{
  "intermediate_size": 1024,
  "tie_word_embeddings": false,
  "init_std_up": 0.0291,
  "beta2": 0.95,
  "batch_tokens": 65536,
  "max_seq_len": 512,
  "max_steps": 13743
}
MLP neurons of a small language model. Each row is named by its layer, matrix (gate and up: input weights) and neuron, and shows model dimensions 176-303. Each number is 200 + 30 x the weight over its row's rms, rounded and kept within 0 to 999. A neuron's up and down rows have the sign that makes its largest values positive.
After each neuron's rows, "fires after" lists the tokens most often just before its 100 highest values on Wikipedia text that the model never trained on.

L7.gate480,177,201,139,194,180,201,164,216,221,231,242,242,211,209,206,246,176,180,213,193,229,246,184,203,226,204,181,189,187,172,149,227,214,245,200,195,257,259,156,229,124,192,166,172,199,187,236,244,160,207,209,208,190,210,154,218,237,245,215,189,224,228,180,203,206,193,132,251,217,225,211,174,204,242,231,147,184,204,232,241,221,206,256,203,212,210,204,211,241,148,177,200,214,213,234,236,185,242,154,188,199,247,190,233,209,194,241,206,214,220,203,202,178,253,165,234,243,177,239,168,240,243,151,195,237,255,198,168
L7.up480,206,213,217,172,141,167,250,240,155,201,196,253,178,214,205,190,200,158,221,181,209,151,225,189,236,182,165,159,173,137,157,203,161,183,198,211,203,232,223,151,128,159,247,251,215,183,233,203,170,213,183,204,214,187,237,158,248,223,188,214,249,206,198,257,215,221,233,154,258,182,119,184,208,206,185,234,182,174,274,229,232,137,186,212,243,237,230,210,221,241,202,215,172,243,187,214,209,196,207,220,168,230,147,171,182,170,188,173,202,148,167,164,171,207,186,184,198,209,156,224,171,188,151,213,199,201,181,222
fires after: "-", " e", " a", " D", " \""

L4.gate521,241,200,186,199,184,259,183,210,189,163,228,242,238,215,224,200,257,240,213,183,185,205,198,171,150,226,201,207,259,155,218,195,125,181,208,157,217,219,193,170,176,191,146,239,225,163,191,208,231,173,184,195,214,190,186,255,190,203,232,217,217,253,183,283,198,226,175,244,192,176,202,226,249,111,149,232,192,193,243,182,218,222,226,174,198,197,174,228,199,129,216,254,205,204,211,182,209,177,186,225,208,239,189,191,188,126,202,204,182,157,187,219,214,221,178,235,187,247,172,209,243,208,246,194,165,204,165,233
L4.up521,191,211,227,229,168,152,212,142,142,175,163,215,160,183,189,157,271,211,220,224,170,160,213,150,194,200,244,209,207,140,181,151,171,198,137,252,252,160,210,222,200,255,175,197,227,217,144,181,161,173,186,226,201,224,216,259,207,183,200,247,226,193,195,204,197,197,205,199,230,261,164,148,176,214,246,187,220,229,218,213,145,191,194,174,191,196,190,237,169,250,228,214,207,204,135,188,213,180,206,176,178,193,168,163,175,216,196,165,199,184,198,161,191,194,242,135,168,245,186,257,201,178,207,139,157,253,180,233
fires after: " the", " The", " most", "des", "s", "La"

L4.gate751,185,203,211,216,186,176,212,223,216,221,168,170,167,181,195,156,172,188,220,176,253,223,182,170,278,196,176,211,199,215,234,212,235,195,178,138,182,206,162,206,167,209,233,163,197,189,219,227,216,257,182,229,210,164,187,159,236,155,224,260,181,250,212,217,173,157,249,212,255,232,174,199,236,154,182,209,212,195,213,200,154,191,204,208,209,169,213,239,216,241,216,251,183,221,144,212,201,180,194,210,201,186,157,145,183,129,182,187,265,171,235,228,209,178,170,250,202,201,157,188,226,190,209,207,237,230,204,210
L4.up751,234,228,136,223,202,214,197,164,212,219,189,250,176,177,209,197,201,216,170,207,152,207,171,199,187,215,203,205,194,267,165,201,198,227,183,155,130,293,195,193,198,144,176,156,140,240,157,232,204,178,230,200,182,167,237,173,222,198,218,136,204,206,199,194,175,227,246,212,221,174,251,179,210,170,194,212,196,174,187,220,179,224,200,163,211,187,265,208,177,181,186,189,208,242,177,224,218,189,134,259,169,225,194,274,186,185,180,236,159,216,260,229,198,187,188,177,163,176,222,214,235,260,187,163,163,249,220,124
fires after: "-", "es", " February"

L8.gate502,233,153,264,199,209,185,201,201,189,180,226,213,208,209,182,166,158,199,208,212,176,240,273,199,190,191,204,193,205,238,258,207,152,214,192,240,251,213,215,183,135,179,242,169,202,191,204,218,249,197,173,205,147,143,202,205,199,183,276,214,173,252,205,194,194,179,184,219,210,245,211,227,255,195,174,216,220,244,186,206,178,224,180,171,214,137,164,198,161,197,201,206,228,189,215,212,167,147,223,192,211,208,189,249,180,191,243,171,186,187,219,241,233,202,181,244,233,214,182,211,209,250,221,241,252,219,235,189
L8.up502,212,213,160,204,205,230,198,215,185,208,215,223,193,170,197,187,202,190,199,230,190,193,183,180,192,102,194,241,180,209,198,233,206,240,158,170,256,165,161,196,225,210,169,199,245,201,178,231,193,225,216,217,212,195,178,205,275,234,208,208,246,127,228,221,268,240,236,200,194,250,192,204,215,214,218,252,148,157,234,207,195,225,205,204,214,167,141,218,188,200,244,224,158,263,175,257,238,199,237,231,199,185,167,225,196,208,189,167,218,183,166,247,146,147,237,227,220,191,243,167,204,223,186,228,156,168,238,146
fires after: "-", "|"

L4.gate79,255,218,208,215,191,210,172,176,164,213,233,229,210,189,164,253,224,195,180,242,188,229,212,223,259,225,202,138,160,215,149,197,231,206,202,223,233,163,200,200,240,170,239,201,182,199,213,191,191,165,188,193,209,220,179,161,161,233,242,244,199,180,147,202,217,216,252,190,262,203,250,203,162,222,161,248,183,244,189,205,235,215,177,189,211,197,162,202,204,147,260,234,190,204,198,237,181,205,217,219,224,211,224,204,208,182,199,191,168,216,193,213,225,146,171,215,186,154,181,140,163,223,206,180,147,208,192,225
L4.up79,183,189,191,180,155,162,227,196,202,231,269,172,229,144,222,203,184,222,168,220,198,233,193,191,206,249,231,188,209,182,192,204,217,183,145,201,189,208,199,161,210,176,238,237,190,180,180,227,192,204,159,210,178,210,224,251,152,201,239,200,176,202,208,158,197,160,168,217,236,271,209,176,220,226,162,189,209,195,188,169,240,191,188,260,112,197,207,243,178,178,221,229,224,226,231,212,116,156,207,153,195,193,183,166,192,183,223,165,178,213,155,216,209,194,210,194,195,260,205,204,148,181,166,202,226,185,187,160
fires after: " 1", " 2", " 3", " tie", " 0", " place"

L2.gate274,213,188,200,160,180,209,197,211,192,237,217,237,228,117,198,219,197,149,175,220,222,193,160,224,212,232,156,203,164,126,264,236,163,214,220,237,192,231,165,197,266,159,207,191,228,200,252,193,223,194,180,220,214,226,239,179,192,181,149,226,237,254,201,209,195,253,213,228,183,230,198,241,231,141,186,252,222,167,186,207,204,198,209,229,215,168,210,193,210,172,211,229,166,187,195,189,209,200,247,212,192,206,239,226,235,176,189,241,223,177,229,171,181,171,260,226,168,173,207,162,284,220,235,163,199,169,173,161
L2.up274,118,181,149,175,191,155,186,262,214,249,215,262,250,201,200,217,193,205,171,179,153,221,190,213,207,209,182,224,191,188,194,192,157,174,138,238,159,234,155,231,180,199,227,260,133,199,161,215,195,154,192,217,203,193,193,187,130,187,213,189,171,161,203,211,154,291,192,216,217,206,185,170,249,226,209,220,228,191,185,290,138,182,205,228,177,213,212,192,205,216,210,185,222,211,187,218,207,207,177,225,229,185,186,214,168,214,180,171,235,178,187,156,195,181,227,228,190,193,250,202,196,246,227,203,184,187,176,191
fires after: " (", "-", " \""

L4.gate950,228,135,176,219,210,181,190,164,231,222,191,241,185,185,182,206,198,175,218,235,169,153,207,219,235,259,193,193,205,118,200,232,169,195,225,176,159,169,253,214,173,169,175,206,214,189,241,223,222,241,231,235,202,252,223,169,211,169,141,276,151,208,159,225,156,207,163,164,185,216,193,202,234,183,208,198,204,215,225,187,208,209,200,191,246,183,197,235,212,230,233,193,219,228,164,236,221,190,207,183,187,189,173,251,176,191,213,203,214,133,236,234,171,190,157,184,212,232,143,207,212,176,176,226,244,159,172,239
L4.up950,243,209,216,187,179,216,196,156,169,199,170,199,241,162,171,174,231,214,215,209,200,159,171,200,231,227,195,182,236,183,196,197,188,149,260,218,226,203,172,156,176,229,173,202,235,177,248,187,195,228,156,214,239,201,203,227,210,195,202,180,161,242,136,168,145,141,230,181,216,256,232,164,201,197,229,220,244,174,123,113,212,174,158,181,166,198,214,210,218,234,195,152,169,192,181,193,191,224,202,204,161,260,177,191,201,220,201,166,215,195,205,195,171,239,170,219,141,240,186,190,204,179,206,218,242,158,157,197
fires after: " the", " a", "s", " over", "19", " of"

L2.gate565,156,160,239,197,200,211,206,126,179,160,280,219,201,177,170,192,179,231,211,221,199,208,173,143,264,211,175,238,183,204,234,209,180,178,265,200,237,155,194,184,227,248,216,223,229,125,121,193,229,189,228,188,204,248,193,145,241,231,217,190,211,123,201,182,208,242,220,182,206,177,204,202,172,170,209,227,234,197,175,185,188,160,210,186,151,177,189,200,214,194,171,210,182,195,232,222,176,224,219,243,200,199,253,228,226,233,163,160,198,255,138,163,176,224,159,221,173,241,200,217,236,204,197,213,236,192,154,230
L2.up565,191,147,223,235,201,201,193,181,174,209,219,183,197,245,200,178,162,201,204,195,212,204,168,132,231,210,215,184,218,214,200,182,219,175,232,227,222,156,195,203,241,216,242,173,201,173,199,200,207,254,172,223,198,186,215,196,231,196,222,223,189,194,180,169,200,231,203,175,157,199,201,232,219,177,229,225,255,166,163,185,182,170,239,231,189,211,202,191,233,252,207,163,121,191,177,159,164,257,166,175,191,190,180,169,197,278,221,159,251,223,168,141,185,211,177,200,127,235,198,201,195,222,177,241,203,248,214,212
fires after: " 6", " 1", " 4", " 2", " 0", "."

L8.gate745,199,180,208,185,210,292,215,218,202,181,158,161,180,192,185,205,175,223,207,223,217,227,202,173,198,165,210,198,175,229,221,182,182,224,204,149,221,192,173,186,215,213,149,155,182,166,140,239,208,145,242,180,214,190,184,162,199,181,197,140,204,171,144,248,239,170,200,219,183,224,175,188,204,150,169,182,174,156,184,197,278,168,240,164,242,163,155,197,263,215,221,172,202,208,202,197,199,210,209,255,190,215,243,202,177,200,182,166,204,181,167,192,228,238,161,202,180,245,213,201,174,170,139,245,191,208,158,166
L8.up745,173,197,148,199,196,218,190,146,170,216,195,221,234,189,215,163,185,177,204,149,271,158,204,202,219,217,191,139,217,182,170,190,243,206,136,208,247,222,198,133,205,216,163,223,206,230,262,204,189,238,197,247,204,241,237,177,234,189,196,197,206,182,205,102,188,214,189,174,202,215,188,205,179,192,146,173,223,178,207,212,260,219,174,160,273,193,177,213,199,224,261,181,191,261,193,207,252,192,244,241,209,180,201,181,184,220,200,180,214,172,182,230,194,167,175,189,175,192,256,152,152,178,207,186,229,213,192,204
fires after: " 2", " 1", " 3", " 0", " 4"

L8.gate535,229,211,160,147,130,211,210,173,225,133,202,184,227,197,209,199,210,233,189,183,230,164,179,220,210,214,171,242,209,206,208,188,203,185,210,185,135,224,178,178,177,185,157,230,187,163,211,205,256,152,236,190,191,207,197,202,177,230,227,149,201,151,250,143,177,205,221,231,194,146,241,167,229,194,216,211,231,167,209,193,206,216,166,216,201,196,182,185,184,215,210,242,198,188,144,246,257,204,255,225,223,167,233,232,222,153,238,174,261,227,242,196,209,182,274,142,215,224,179,218,190,169,130,246,275,185,233,166
L8.up535,123,203,199,159,167,183,187,177,219,169,218,187,164,235,228,198,180,185,203,182,217,205,170,173,192,148,192,198,205,226,183,146,196,225,254,174,230,258,200,235,225,181,152,241,214,193,218,182,186,245,234,212,232,229,174,189,217,166,182,215,178,206,194,192,215,222,237,179,215,174,157,216,254,174,170,209,192,221,229,170,208,205,165,250,238,252,266,200,177,223,210,225,259,218,167,196,188,154,186,202,222,253,211,233,298,137,270,208,169,175,219,209,214,232,185,219,222,246,241,164,240,232,161,143,260,183,217,192
fires after: "\n", "-", ";", " re", "."

L4.gate523,216,218,212,181,217,182,162,197,168,194,199,209,202,164,179,184,213,208,271,204,240,165,171,203,221,200,188,217,150,173,140,170,204,214,213,255,166,153,234,223,180,153,148,210,252,209,175,187,130,153,187,187,200,233,214,227,157,199,228,222,180,243,188,147,113,228,238,177,236,216,174,189,213,181,183,152,158,204,223,208,193,166,184,184,225,169,201,265,200,249,254,211,188,168,150,211,204,242,204,203,211,244,188,179,154,173,240,194,191,202,286,188,209,217,227,167,200,203,236,243,203,221,193,199,211,205,226,205
L4.up523,193,201,234,164,182,186,224,176,219,155,197,220,226,223,208,163,225,242,176,206,218,187,226,196,211,242,193,179,224,237,248,169,197,260,237,241,146,261,243,147,206,195,191,177,182,191,187,210,194,225,216,183,221,187,190,190,209,199,166,260,268,176,193,213,252,172,175,218,151,177,152,194,196,227,252,178,180,192,223,209,235,198,187,203,114,177,209,203,249,231,186,165,193,215,212,231,246,160,220,183,174,219,213,219,210,184,184,215,169,184,170,189,176,249,161,178,185,200,208,263,213,186,247,194,170,185,184,239
fires after: " a", " an", " Ba", " Sh", " the", " No"

L8.gate528,237,195,181,175,171,255,129,228,163,168,203,207,216,161,208,135,191,242,186,203,184,189,214,196,166,157,218,214,214,271,231,194,226,187,230,162,164,224,197,204,177,171,187,243,189,143,208,253,241,197,203,167,226,177,208,204,178,194,218,162,231,208,217,223,222,187,178,193,242,241,197,219,206,214,231,199,239,200,224,175,208,206,141,176,190,175,227,164,239,164,205,170,183,181,162,162,155,214,196,169,231,180,210,243,242,189,262,167,186,200,201,170,208,234,193,235,195,164,166,184,187,205,221,220,211,206,228,205
L8.up528,228,231,189,177,209,189,199,223,207,254,230,194,171,267,218,181,249,207,209,208,157,226,229,199,157,184,220,193,182,221,236,204,211,194,166,264,195,240,224,254,240,229,187,200,226,168,240,198,276,219,199,228,191,178,175,221,182,227,251,190,209,155,197,191,227,217,186,172,217,160,215,200,170,198,228,208,176,214,218,206,161,218,173,223,186,156,181,200,223,193,163,167,211,170,193,238,234,191,201,227,155,170,268,187,255,202,205,196,274,200,239,205,175,223,252,177,200,167,209,165,162,194,213,264,162,182,193,159
fires after: " |", "-"

L8.gate392,240,128,188,215,211,203,145,207,164,119,207,185,198,183,225,184,186,286,185,210,174,176,163,176,185,171,221,216,194,225,252,183,186,181,134,185,225,210,213,244,219,214,245,241,144,172,188,254,218,218,209,195,172,211,209,185,157,172,200,211,259,176,210,218,251,165,153,203,231,236,194,163,178,225,251,262,251,219,235,230,257,204,158,173,202,168,163,229,169,154,204,199,210,199,181,204,216,137,206,199,176,165,212,260,234,202,192,185,160,226,175,195,220,189,189,224,211,181,211,198,173,148,191,197,172,192,189,224
L8.up392,206,169,198,179,196,246,205,187,218,164,253,204,192,261,176,196,179,194,199,171,187,188,191,218,164,266,186,186,140,208,217,196,189,230,135,235,265,212,188,180,172,222,179,216,184,148,166,144,200,158,249,183,162,210,247,200,193,211,209,177,204,194,221,201,178,234,192,186,226,236,165,177,171,184,167,219,212,222,156,253,272,249,130,217,155,170,229,190,181,183,162,233,241,183,182,189,212,165,157,206,78,170,199,214,237,180,213,195,180,201,190,216,241,220,212,194,232,249,171,159,171,201,193,238,213,184,254,176
fires after: " 0", " 1", " 3", " 2", "  ", " 100"

L7.gate598,227,250,236,146,225,250,242,193,207,231,208,181,225,227,138,222,182,218,200,215,180,170,241,200,222,186,225,167,178,261,234,204,149,197,242,167,215,219,235,229,158,250,219,228,150,165,218,181,205,186,204,216,225,175,222,196,168,177,252,214,196,181,154,257,176,208,248,203,237,201,208,133,179,209,221,158,194,216,211,185,225,196,211,206,179,194,260,220,222,277,173,220,191,184,183,183,242,205,213,188,239,220,197,181,172,218,241,210,187,156,198,233,216,182,160,214,227,214,164,223,209,178,234,191,213,201,122,203
L7.up598,165,214,207,196,240,165,224,246,220,205,206,240,234,234,183,190,181,217,181,183,207,199,281,242,237,232,225,234,190,226,250,174,149,162,222,229,259,209,199,136,213,215,191,227,148,153,175,198,149,235,191,243,201,225,200,181,202,170,221,228,208,193,193,182,163,156,235,214,195,172,223,168,235,205,250,221,181,175,197,210,212,172,160,179,210,205,153,263,221,190,234,155,197,230,156,259,137,201,182,154,198,213,193,175,226,171,214,237,182,208,201,98,187,225,219,191,215,229,165,236,231,156,164,214,150,225,186,188
fires after: " was", " is", " the", " a", " be", " been"

L7.gate976,237,238,264,163,177,176,179,210,211,181,219,218,200,212,269,203,181,245,224,216,217,258,152,224,190,146,233,194,166,235,198,219,217,211,163,203,192,182,236,251,174,185,215,215,181,93,155,239,174,177,179,231,221,190,204,242,160,199,205,185,229,262,230,203,228,225,197,230,179,154,233,215,203,208,187,186,193,174,188,239,207,205,158,231,210,239,241,186,185,209,198,207,227,224,193,243,184,216,189,291,189,121,172,226,236,231,228,207,154,163,181,212,166,179,175,199,194,189,177,192,167,231,193,212,160,189,200,194
L7.up976,174,192,184,247,193,207,170,214,175,219,213,242,162,230,218,234,200,212,211,171,206,202,167,229,183,178,193,159,151,138,185,205,175,258,181,146,222,155,268,221,195,171,190,211,210,232,219,170,177,194,243,205,203,143,150,221,199,238,167,165,189,210,196,264,235,227,192,197,196,203,223,200,256,187,192,187,175,238,226,212,229,249,173,211,214,197,196,182,214,204,189,218,256,170,192,215,227,219,226,215,189,218,140,269,163,220,193,230,180,216,181,186,249,219,227,255,173,225,214,171,223,229,211,199,210,181,200,197
fires after: ".", "\n", "T", "V", "S", "M"

L2.gate394,231,243,241,153,238,234,236,207,216,196,199,203,226,149,176,192,160,179,186,183,200,239,199,192,177,159,194,248,231,166,260,178,216,199,190,206,178,218,161,167,231,267,150,162,199,206,205,184,238,219,193,141,194,203,195,165,220,256,243,198,246,211,194,177,247,187,202,235,229,186,156,201,153,204,158,211,228,158,178,154,198,184,233,211,147,198,137,234,281,160,176,242,193,173,245,200,236,216,246,224,121,196,219,196,226,167,183,191,159,227,191,181,132,173,184,184,196,249,209,162,279,196,154,230,194,160,181,188
L2.up394,198,192,220,196,257,203,198,176,169,227,243,181,210,224,254,210,219,236,224,206,240,228,169,211,267,230,194,164,190,216,224,201,204,265,151,218,176,164,239,232,225,169,257,242,185,188,188,263,238,183,165,208,139,213,191,147,237,190,172,198,169,221,209,159,241,233,237,204,221,210,186,164,178,239,153,204,145,153,209,184,246,276,234,177,241,179,195,177,246,265,199,220,238,149,266,224,224,217,224,224,214,217,171,187,224,109,118,269,171,188,207,291,196,176,270,204,177,223,210,182,246,174,162,201,224,241,209,195
fires after: " |", " 0", "-", " 3", "  "

L2.gate504,189,241,219,224,170,234,207,225,194,175,235,259,202,153,169,280,176,196,205,249,180,200,156,210,210,199,195,167,196,186,176,242,176,180,222,294,215,200,170,204,222,206,196,185,199,199,193,199,208,197,176,191,196,208,193,251,200,225,230,209,142,232,208,227,233,220,166,179,231,219,183,191,158,189,218,274,242,168,176,248,177,174,152,239,221,220,169,219,198,204,185,197,210,259,181,221,180,221,191,261,211,207,189,226,166,212,213,224,191,164,205,195,173,183,238,225,178,178,183,194,199,223,162,193,255,216,140,165
L2.up504,161,241,223,175,201,165,192,210,178,216,226,189,187,259,195,266,213,144,163,190,167,238,213,196,183,150,186,188,215,208,226,198,194,215,230,201,219,179,139,198,188,173,192,219,222,233,158,165,205,233,175,160,255,224,177,277,174,152,223,164,222,221,157,205,185,190,215,160,146,189,207,174,176,179,248,201,177,192,168,197,225,152,191,236,208,269,165,174,217,215,233,199,164,230,240,186,155,229,221,224,251,248,167,188,186,224,171,171,211,138,208,221,173,167,227,216,186,186,245,200,162,206,278,181,178,240,211,174
fires after: " (", "-", "B", "P", " \"", "Bl"

L8.gate234,221,164,208,197,192,231,214,186,147,163,219,194,167,168,218,195,194,166,135,218,188,175,238,189,168,192,214,230,190,232,160,218,165,182,167,188,194,203,217,228,216,207,207,147,182,188,213,204,171,205,195,167,202,210,223,204,248,182,205,251,208,185,242,160,243,144,201,161,248,206,194,174,186,195,187,231,211,186,166,184,159,202,208,228,208,168,136,184,249,197,225,190,218,197,216,230,248,220,163,154,142,245,193,201,202,238,209,185,202,258,186,166,191,201,193,221,203,221,169,184,183,166,132,240,185,151,150,203
L8.up234,258,231,239,156,249,194,155,242,146,149,241,170,168,199,264,187,217,191,218,263,174,162,216,242,207,194,191,208,213,191,251,153,194,178,174,207,163,181,150,202,226,167,209,180,182,204,207,226,170,238,155,172,202,156,228,256,180,208,204,178,215,206,208,189,290,228,210,178,249,198,190,150,205,177,207,193,195,155,193,182,143,192,179,248,189,111,167,247,216,216,164,248,233,213,250,227,223,183,213,165,143,189,198,171,230,228,207,138,268,189,210,172,200,183,232,157,190,128,187,201,202,190,177,250,187,283,244,211
fires after: " |", "-", " Summer", " /", " place"

L2.gate530,245,173,197,186,202,212,200,223,234,183,161,170,166,158,169,161,177,230,195,183,214,197,159,207,228,227,181,246,115,175,204,189,207,141,211,240,191,220,211,240,237,213,147,226,181,184,203,191,201,142,182,162,180,219,208,174,212,170,235,134,120,303,210,190,230,213,191,190,242,255,177,220,148,166,204,194,238,229,156,186,226,199,195,212,206,162,174,233,175,201,178,203,219,177,223,188,206,210,149,241,223,241,230,149,225,192,191,195,153,229,201,212,171,248,187,161,178,173,210,207,211,197,222,192,185,183,211,199
L2.up530,186,194,189,214,177,167,161,221,196,152,156,232,181,164,222,259,187,209,197,188,227,227,154,223,202,216,225,218,202,148,169,149,186,188,249,177,181,207,182,208,166,184,161,177,224,213,206,178,251,172,221,179,228,194,248,206,183,196,246,226,173,254,216,183,216,254,177,135,208,183,218,215,211,208,208,255,195,177,205,160,158,184,196,231,167,181,197,194,226,207,217,157,238,201,181,247,188,228,192,175,201,243,293,199,231,295,216,156,233,201,187,184,140,244,225,197,253,125,169,221,179,220,186,192,269,177,147,162
fires after: "=", " |", " 0", " 3", "|", ";"

L7.gate123,273,191,220,244,199,208,197,224,198,133,251,132,168,210,219,203,224,266,205,210,242,193,244,168,183,161,183,228,187,186,241,180,197,182,249,199,234,193,194,180,220,252,223,137,207,182,160,201,246,202,210,152,230,183,243,193,191,153,238,199,158,198,199,263,244,185,227,203,252,200,159,201,201,169,212,146,221,214,170,148,187,249,212,235,222,186,207,234,177,182,184,191,222,209,183,196,213,225,193,220,197,212,207,179,237,190,184,120,219,251,232,144,174,189,266,175,220,140,212,215,195,207,141,235,226,212,166,194
L7.up123,199,213,225,242,207,197,210,220,163,250,196,200,210,193,238,201,193,218,274,160,203,209,215,196,129,224,236,192,217,231,207,240,248,191,156,225,225,189,212,178,170,196,168,245,222,133,240,259,197,218,189,123,256,182,200,175,184,163,236,210,212,204,203,190,135,232,194,196,215,212,171,157,175,226,238,196,170,254,208,196,200,187,220,163,182,124,245,167,168,177,210,226,201,216,213,247,200,145,167,184,213,169,237,210,237,181,191,286,240,159,219,221,233,213,241,153,202,155,220,172,247,214,233,188,238,233,234,167
fires after: " |", "|", "\n", ",", "  ", " pm"

L8.gate630,185,229,161,218,197,186,206,236,165,210,221,222,219,231,216,213,166,221,206,180,135,202,250,179,206,194,190,196,191,227,152,182,153,210,220,193,208,213,199,240,200,133,237,249,167,176,174,199,241,183,257,159,205,224,167,214,222,183,202,160,232,209,202,211,225,229,209,194,184,245,200,175,158,208,199,160,266,206,232,221,182,185,171,241,201,222,233,165,220,200,198,214,202,171,242,250,232,179,188,167,164,151,166,198,178,212,195,218,206,163,217,174,223,207,190,166,187,191,232,197,193,192,213,218,246,199,146,196
L8.up630,168,161,224,178,219,185,173,174,209,196,191,196,208,180,151,191,216,220,169,166,184,224,245,220,173,202,250,226,187,232,230,198,132,195,196,254,128,156,200,230,201,220,200,212,246,243,190,199,233,237,200,261,202,247,214,173,189,174,214,184,145,187,164,186,185,209,176,210,207,226,163,254,170,218,204,177,182,162,222,180,166,240,138,229,209,179,155,185,188,213,246,208,172,196,221,173,217,232,206,158,183,222,214,210,163,216,251,204,213,187,162,170,232,175,198,225,175,203,225,231,239,222,191,168,250,168,171,183
fires after: " was", " is", " a", " be", "ly", " uns"

L7.gate565,200,199,243,168,177,215,212,243,227,212,197,200,147,158,231,211,189,131,202,217,269,197,180,207,227,197,207,197,162,178,179,180,197,216,203,212,241,171,163,217,168,166,223,197,167,237,165,241,207,224,197,195,172,218,210,276,180,224,228,183,212,186,187,220,185,177,150,213,199,177,190,195,187,155,160,244,150,192,189,183,249,233,215,177,187,229,171,269,218,182,212,239,197,173,126,206,197,209,215,240,209,266,258,229,234,230,205,148,230,213,206,233,170,218,223,160,211,187,206,229,203,254,241,172,199,222,235,158
L7.up565,232,191,176,184,235,190,228,210,222,208,151,161,195,181,147,221,153,200,182,154,232,179,237,207,270,151,210,185,218,200,203,218,198,205,169,235,232,149,190,219,166,210,239,217,171,215,204,262,140,223,148,213,202,192,182,236,241,218,213,198,228,226,211,210,232,194,159,218,158,191,210,172,195,230,163,215,144,190,142,243,192,216,171,193,193,246,206,199,190,216,193,248,202,189,191,182,203,174,178,214,241,215,195,205,231,206,208,140,214,178,201,230,176,240,202,157,224,223,211,198,204,141,217,242,215,248,204,209
fires after: "-", " Qu", " \"", "'", " –", " AS"

L4.gate604,148,152,153,187,145,220,199,139,228,203,246,213,203,252,205,225,169,206,207,182,221,179,200,199,208,196,190,183,255,154,180,179,166,202,151,245,209,160,184,185,220,185,224,165,236,197,199,195,179,191,227,186,187,210,228,192,187,171,213,185,163,208,209,196,210,247,179,199,249,198,220,222,248,195,169,204,199,212,149,227,205,180,232,223,236,204,141,248,233,209,204,180,225,245,130,200,184,184,208,195,194,180,224,222,220,190,205,196,194,198,197,188,191,161,194,159,248,181,199,221,188,245,160,223,222,140,163,155
L4.up604,164,139,171,175,233,184,191,226,185,224,217,212,160,232,141,198,169,135,231,218,197,136,238,184,185,200,204,232,224,207,201,171,176,182,159,241,223,243,119,190,205,140,192,235,203,215,202,171,156,180,219,240,199,202,229,226,211,205,157,190,189,205,193,158,205,225,154,169,174,208,218,188,207,214,216,190,179,229,206,215,193,134,161,196,168,229,183,151,185,260,172,221,182,251,167,182,226,164,194,172,222,220,208,144,176,245,232,172,225,184,248,193,179,213,172,187,215,256,181,289,158,203,234,224,220,192,134,235
fires after: " the", " his", " The", " (", "-", " its"

L8.gate157,198,240,179,210,161,218,140,188,160,255,233,199,201,230,228,226,180,175,217,149,184,167,276,189,219,202,218,171,200,211,187,184,201,136,216,193,255,169,208,165,200,152,224,183,219,226,208,194,244,218,186,225,176,155,192,282,212,254,194,178,169,194,180,262,189,185,248,220,178,218,197,229,229,204,149,235,171,252,243,215,200,208,224,242,227,182,275,191,225,179,174,265,246,191,171,201,180,195,238,179,147,202,182,230,199,225,253,195,248,170,239,196,214,189,166,214,197,242,153,238,248,227,145,211,167,166,106,199
L8.up157,224,200,189,205,246,207,172,225,206,169,237,259,243,180,196,219,168,215,201,264,251,206,218,219,229,214,218,221,176,193,182,223,219,227,121,160,182,244,172,176,186,204,196,205,164,221,189,225,213,215,253,243,237,182,159,224,169,189,174,237,218,228,188,209,168,212,243,166,241,201,225,175,155,225,219,247,223,180,211,184,119,190,191,263,188,256,222,187,207,241,225,137,215,214,206,195,189,215,218,267,261,249,218,175,177,207,209,256,221,232,140,137,188,227,210,224,130,171,196,187,198,194,211,244,219,218,169,202
fires after: " =", " is", ",", ")", " was", " one"

L2.gate22,199,213,210,178,164,266,188,172,220,200,260,145,197,214,233,161,166,226,197,224,234,207,199,185,204,214,188,210,182,160,202,204,267,161,202,209,204,194,204,178,187,260,213,174,196,224,225,205,233,154,231,149,206,225,251,215,220,218,189,243,183,201,178,251,196,223,163,194,212,205,140,167,197,152,172,268,195,217,189,132,224,233,199,235,214,189,222,235,203,170,224,194,181,183,245,177,213,235,220,235,193,165,195,218,207,158,217,232,143,201,171,209,217,179,161,221,220,202,184,172,223,154,199,166,191,260,169,153
L2.up22,211,241,227,228,151,191,212,200,185,207,190,195,135,185,201,186,152,214,174,209,240,187,206,229,179,182,224,168,215,131,188,204,189,239,218,207,138,205,191,243,244,150,212,183,166,207,247,177,206,189,185,165,241,182,216,252,204,177,211,182,241,217,223,192,206,258,189,199,223,222,206,165,186,201,173,172,217,201,214,267,169,215,181,207,254,161,166,207,227,214,227,173,219,223,193,288,224,236,206,188,174,180,203,199,162,215,228,168,239,229,182,180,176,276,184,169,143,218,200,227,206,142,272,223,192,235,148,169
fires after: " 0", " 1", " 3", " 2"